config.yaml
head_dim: 32
vocab_size: 2498
positions: "rope"
lr: 0.011
weight_decay: 0.033
lr_head: 0.00714
MLP neurons of a small language model. Each row is named by its layer, matrix (up: input weights) and neuron, and shows model dimensions 0-127. Each number is 128 + 32 x the weight over its row's rms, rounded and kept within 0 to 255.
After each neuron's rows, "fires after" lists the tokens most often just before its 100 highest values on Wikipedia text that the model never trained on.

L5.up325 [106  79 163 129 122 171 129 165  81 130 107 162 128 127 162  94 165 157 162 146 144 161  84  77  90 152 122 158 108 131 145 180 186 171 121 166  88 154 114 107 174  58 167 109 202 169  75 150  91 144 156 175 105 111 199 135 160 160 145 133 142 139 146 111 128 193 123 146 145 114 110 159 171 145 104 112 110 122 141 109 123 103 119 149 120 120 173  83 118 111  90 144 104 115 103 103  84  89 183 134 160 201 165 153 129 129  99 127  89 178 109 170 148  96 161  54 110  86 124 183 153 155 133 121 103 131 162 127]
fires after: " a", " the", " as", " A", " an"

L5.up1061 [152  62  91 112 199 153 109 162 138 108 143 148  63 162 137 136 187 162 165 115 165  76 162 102 169  91 110 157  74 119  46 184 102 168 109  96 143  73 140 118 144 107 143 133  92 125 145 164 111 112 172 101  40 111 111 132 119 109 168  79 160 110  87 177 114  90 124  78 154 184 143 158 139 186 140 128 108  82 144 118 150 130 113 132 172 120 182 128 113 150 153  99 101 139 126 122 162 121 113 124 181 109 131 170 202 108 115 131 123 102 110 182  82 108 167 136 133 157 108  76  29 126 145 140 138 155 131 144]
fires after: " n", "z", " N", " f", " y", "ig"

L5.up20 [108 118 110 119 151 168  92 150  94 123 122 120 141 122 157  93 153 149 171  79 139 143 162 111 134 113 144  70  77 157 109 116 157 155 154 106  90  90 132 152 124 110 138 189  70 134  96 123  97 115 173 106 120 129  70  75 173 144 133  93 142  70 118 113 151 117 126 109 111 169 112 111 123  75 154 143 116 113 107 116 126 113  69 121 158 160 212 139 144 219 122  93  98 119 101 125 114 104 144 166 158 170  49  82 138 100 100  88 190 171 132 119 127  99 173 103 111 130 115 179 126 155  79 109 132 172  99 115]
fires after: " f", " n", "n", " N", "av"

L3.up461 [123  68 200 115 118 144  96 135 103  60 149 144 106 148 141 170 143 104 114 109 174  45 149 157 112 103 122 138 119 136 162  83 141 104 124 102 117  99 133 114 160  93 151 149  87 135  97 202  75 104 104 183 136  87  95 111 104  86 139 107 143 114  71 109 140 123 193 155 154 174 132 124 110 179 171 105  36 122  87 139  98 108 165 132  94 170  90 142 136 108 160 137 148 111 138 148  88 144  98 133 144 159 172 168 155 164 121  99  89 109 124 114 123 171 164 146 103 121 106 157 112  38  79  99 176 186 111  83]
fires after: "\n", " through", " ac", " cont", " In", " represent"

L5.up183 [ 90 132 107 132 138 130 106 164 125  60 118 161 138  81 106 143 160 214 116 128 120 141 132 119 134  95 188 126  60  94 114 166 170 117 163 110 142 115 104 141 148 174 168 184 163 118 152  62 101 104 136 117 113  90 154 159 154 149 149 109 125  86 119 147 152 136 102 141  86  75 187 109 156 125  68 126 158 139  91 106 146 115 144 195 155 168 115 121 104  89 115 103 163 178 110 178  64 165 120  52 133 146 134 141 136  91  78 127 156  81 139 107 179 194 104 115 149 131 119 198 120 172 124 121 155 142 135  95]
fires after: " B", " R", "R", "ch", "B", " b"

L4.up1121 [179 163 142 183 189 165 130 134 172 140  95 155 102 138 139 112 121  52 133 143 162  97 164  79 110 149 112 137 119 140 143 144 155 188 182 153 142 145 131 119  94 113 112  79 155 123 141 118 127 118 202 133 166 112 129  78  92 119 230 112 173 127 123 109 144 203 173 143 141 130 180 100 108 127 130 101 168  92 156 131 141  98 134 156 133 171 102 150 134 159  83 108  66 107  99 126 128 130 148 114 142  94 114 120 141 164 179  70 135 105 141 183 133  65 130  96 103 147 107  98  83  56 163 125  59 123 138 153]
fires after: " T", " se", " W", " w", " t", "T"

L3.up527 [164 112 126 103 191 128  88 152 126  97 115  82 144 128 137 131 136  61 150  94 166 200 182  91 136 100 135 134 125 156  84 108 136 142 108 109 136 137  39 125  80  53 131 109 103 122 143 108 172 119 118 171 133 125  87 109 169  80 137 128 111  90 112 100 190  96 147 101 134 136 151 117  36 143 128  59  93 175  87 139 172 130 167 114 143 198 113 167 174 150 150 109 154 116 140 125 111 161 116 134 154 173  95 129 159 114 112  81 149 171 155 146 127 188  99  95  92 120 137  89  69 100 135  99 124 132 146 108]
fires after: " N", "j", " n", " L", " l", " J"

L3.up19 [152 130  83 118 151 149  99 126 183  98 102  86  67 134 136  90 162 162 148 142 150  93 169  92 141  75 120 151 129 149 142 220 145  99 183 107 123  96 152 128  96 157  91 143 172  81 126 172 155 185 125 123 185 134 177  93 165 119 136 134 152 156  91  90 108  85 113 128  78 123  45 169 146 155 134 114 201 119 180 131 133 109 120 107 122 100 134 146 135 135 118 130  86  72 120 145 179 125 160  79 177 132 124 173 139 140 104  95 128 106 144 115 133 145  83 136  58 130  69 152 135 112 133 146  71 121 113 122]
fires after: " me", " se", " consid", " do", " He"

L4.up874 [ 69 135 108 106 163 115 130 118 119 103  94 155  63 113 194  93  99 164 134  93 137 144 150  94 166 131 158 127  55 191 122 119 153 130 131 101  76 155 110 120  90 110 157 111 182 127 118 145  90 135 175  88 154  96 159  90 180 141 133 150 151 124 128 147 102 106 124 140  61 124 126 186 134  85  91 125 100  78 161 135 147 143  83 112 131 110 135 101 141 121 132 110 127  76 141 162  99 153 145 108 174 147 119 125 119  98 157 102  67 146  95 133  84 155 196 114 138 105 176 154 120 104 116 108 139  59 183 128]
fires after: " F", "F", " f", " rec"

L3.up1064 [114 120 176 123 107 112 123 205 108 144  93 134 189 103 133 150 138  86 152 107 106 123 123  67  58 103  88 117 117  79 158 167 106  98 179 156 163 123  63  72 101  79  90 133 139 114 101 197 142  63  99 188 110  74 131 213 117 137 156  95 154 128 131 113 109 104 155 141 114 141 124 160 184 130 149 127 170 143 153 123 133 121 158 132 107  82 123  91  72 107 167 112 155 143 147 162 113 159 129 145 132 163 182 166 129 127 161 117 132 159 147 139 106 138 125 150  55 124 165 178 118 143 152 110 184  77 124 128]
fires after: " a", "\n", " A", " U", " he"

L3.up97 [102  63 121  91 135 120 130 101 116 121 137 194 113 165 112 118 115 131  57 103 157 140 168 113 136  70 239 120 116 185 203 100 162 139 118 113 147 140 193 109 123 165  97 101 125 179 108 105 114 130 136 168  98 155 109 137  90 165 136  94  96 147 106  99 104 175 148 128 159 203 123 120 137 137 131  90  67 112 122 158 180 169  99 177  77  78 122  91 133  97 155  90  95 134  91 133  95 141 186  88 131 121 121  88 109 147 120  96  59 155 140  81 117 151 148  96 138 108 134 148 107 123 112  96 152 110 128 127]
fires after: " F", " B", "F", " Sp", " M"

L5.up36 [160 125 110 153 117 106 110 122  96 146  94  91 136  70 164  82 186 157 107 165 155 122 150  52  98 175 103 149 109 120 163 194  54  76  85 180 123 112 143  91 133 117 140 162 186 122  87  94 118 133 113 147 141  92 121 120  75  92 144 113 146 149 152 137  91 127 102 123  89 147 135 133 147 177 180  91 198 102 155 129  91 121 148 137 147 152 110  64 122 153 139  83 156  98 122  92 113 147 141 115 114 146  79 154 123  73 159 104  71  95 105 171  99 140 100 164 151 104  91 190 133 132  82 160 116 115  57 100]
fires after: " A", " a", "A", " Mo", "-A"

L4.up901 [ 95 121 175 121 113  59 127 124 146 127 174 134  88 144 183 157 113 150 194 161 139 138 159 108 151 107 127 102 124 123 103 171 155 166 129 128 118  84 137 191 124  87 143  87 138 127 102 141 118 106 146 140 100 119 116 129 152 100 137 182 179 144 103  90 106 168 148  96 135 115  98 167  98 162 140 152 166  56 181 151 161 136 171 129 143 122 130 103 157 138 179  77  70 155 136 131 139 121 128 146 140 107  99 143  73 102 144 123  99  95  85 163  41  95  95 115 187 100 152 130 131 128  87 161  92 105 183 152]
fires after: " m", " T", " the", " M"

L4.up251 [173  98 110 113 156 188 118 148 142 157 101 147 124  98 102 181 156  87 141  95 172  87  98 115 167  86 146 133 189 127 133 133 115 125 119 127 129 143 157 160 115 186 130 133  99 103 166 185 105 142 176 157 158 141 139  82 100 140 132 136 108 113 139 144 127 117 123 130 162 137 108 137 145 182 144 166 116  67 132 132 145 145 152  48  61 168 108 155  97  72 126  87 112  74  77 166 138 135 144 128 162  86 187 150 154 155 191  37 107  80 123 157 141 111 126 140 114 109 166 138  74 154 140 168 151  56 200 113]
fires after: " se", " t", " T", " me", "ó", "arg"

L4.up730 [142 133 118 149 137 111 138  87  97 102 204 108  93  96 138 127 156 167  81 141 173 106 111 123 126 124 127 146 117  85 170 148 126 203 113 131 133 123 192  97 171  82 147 161 120 138 109 150 117 130 125 134 172  93 195 156 178 142 141 148 171 151 120 132 118 141 111  59 130  73 114 166 110  88 104  93 111 145  66 114 120 150 117 162 123 125 123 149 140 114  89 162  61 101  87 119 137 116  79 112 165 192 152 105 158 136 179 150 140 111 103  47 168 178 125 185 103 106  69 209  70 210 134  77 158 122 163 122]
fires after: " C", "C", " acc", " c", " E", " H"

L4.up299 [130 130 128  65 179 123 137 141 124 127 111 159 159 186 159 146 177 128 167 148 119 122 143 103 129 179 184 174  64 121 154 155 113 134 143 136  87  80 147 118 121 145  84  99 208 170  82 130 121 181 181 156 150 145  91  60 177 177  49 158 129 144 137 117 135 137 131 102  97 111 126 156  84 175 160  88 109  81 151 142 169 120 130 140 141  84  87 128 115 133 127 103  66 130 159 112 189 114 140  98 132 144 178 122 135 142 156  60 118 142 149 113 117  93 134 175  96  98  97 173 154  61 114 113 158 115  88 169]
fires after: " T", " F", " M", "T", " f", " Y"

L4.up850 [ 85 113 101 199 155 114 107 163 108  98 130 122 131 107 156 141 157 150 157  96 118 156 135 120  96  99 164  92 112 138  67 159 106 159 123  73  97 130 124 107  71 108 171  96 138 104 146  30 123 173 117  57  65 119 141 154 140 115 141 134 133 128 108 133 152 103 140  90 138 113 113 150 104 179  43 121 105 156 156 127 135  91 113 160 105 227 101 143 154 101 162 153 126 182 126 170  69 149 137 123  89  81  45 154 151 121 147 152  99 122 124  97 109  64 133 155  95 126 160 146 128 169 108 107  80 127 146 120]
fires after: " V", " B", " D", " v", " R", " r"

L5.up251 [112 106 152  85 115  77  39  92  84 118 135 113  91 169 198 152  82 105 158 165 170  70  81 122 157 116 137 160 120  93 105  97  73 105 121 145  99 120 123 103 154 107 162  70 100  98 174 127 141  62 150 125 138  66 126  96 148 150 136 120 126  95 152  62  95 132 130 156 103 127 101  94  95 178  95 125 137 110  98  88 108 104 162 178 107 208  72 166 146  64 146 119  76 116 117  92 145 164 123 117 132 119 128  89  96 174 149 120  56 115 105 132 122 122  98  77 168 138 135 140 141 108 154 136  76 118 142 153]
fires after: " T", " m", " t", "k", "c", "ust"

L4.up820 [138 143 134  93 118 145 122 166 107 125  99 160 116 121 102 151 115 151 176 163 151 135 132  93 181 100  99 180 106  92 150 148 114 176 118 185  96 148 158 140  92 111 170 148 152 158 124 172  99  93 198 136 123 110 127 189 142 158 153 135 171 146 124  77  93 141 102  95  85 102 102 137 106  75 159 122  98 142  94  78  88 164  59 181  93  79 110 163 122 158 116  71  73  71 124 126 112 108 146 163 144  85 125 180 150  70 102 116 151 155  94 103 101 117 136 142 169 115  91 151 133 196 141  92 168 112 134 150]
fires after: " C", " c", " E", " H", " St", " Sc"

L4.up1082 [112 160 163 124 133 130 195  63 103  97 113 136 115 117  89 121 104 151 187 183 122 102  79 108 143 101  57 160  71  96 185 133 165 162 147 108 127 175 122  86 165  53 139 127  95 130 155 136 115 150 144 101 157 145  77 160 173 132 201 132  75 139 152 109 129 190 121  96 104  68 140 109 147  95 223  69  99  96  67  70  99 180 155 136 199  86 120 169  58 168 107 152  93 130  92 165 129 107 135 155 165 111 153 172 106 134 143 135 139 118 177 128 138 156 123 160 129 135  91 149 138 170 147 128 157 106 105 175]
fires after: "c", " C", " En", "oc", "C"

L4.up286 [140 163 147  83  63 171 116  94  90 137 134  65 151 155 155  90 100 131 152 123 147 118 159 104 146 169 166  98 157 100 131 105 109 107 151 114 149 121 109 103 117 164 161 188  78 138 138 100 128 149 204 128 103 157 150  55 135 100 197 167 172 120 162 121 131 204  69 164 135 126 156 168 167 150  60 135 159 104 198 176 135  95  96 123 163 130  54 129 171 110 116 119  94 112 133  72 143 165  59 167 160 134  55  58 175 120 137 122 162  83 165 139 134 119 155 135 110 108 146 132 100  96 114 167 124 167 110 137]
fires after: ",", " Val", " ar", " Ar"

L3.up593 [150 148 129 185 102 146 124 141 146 126 106 140  94 172 139 107 157  82 146 193 175 133 135 129 109 142  72  96 122  80 155 113 122  83 146 163 124 118 173 147 163 118 176 152 181 123 145 109 126 139 118  90  94 162 171 123 180 220 141 121 117 103 148 108 125 165  53  93 238  67 154 101 126 142 108  89 178 148 159 106 155 125 145  93  94 124 127  62 183 149 103 111  73  52 145  70 144  76 116  83 107 179  88 126 154 165 142 130 121  85 141 123 134 147 163 120 118 149  83 181  69 181 115  93 104 134  98 164]
fires after: " G", " g", " K", "G", " H", " R"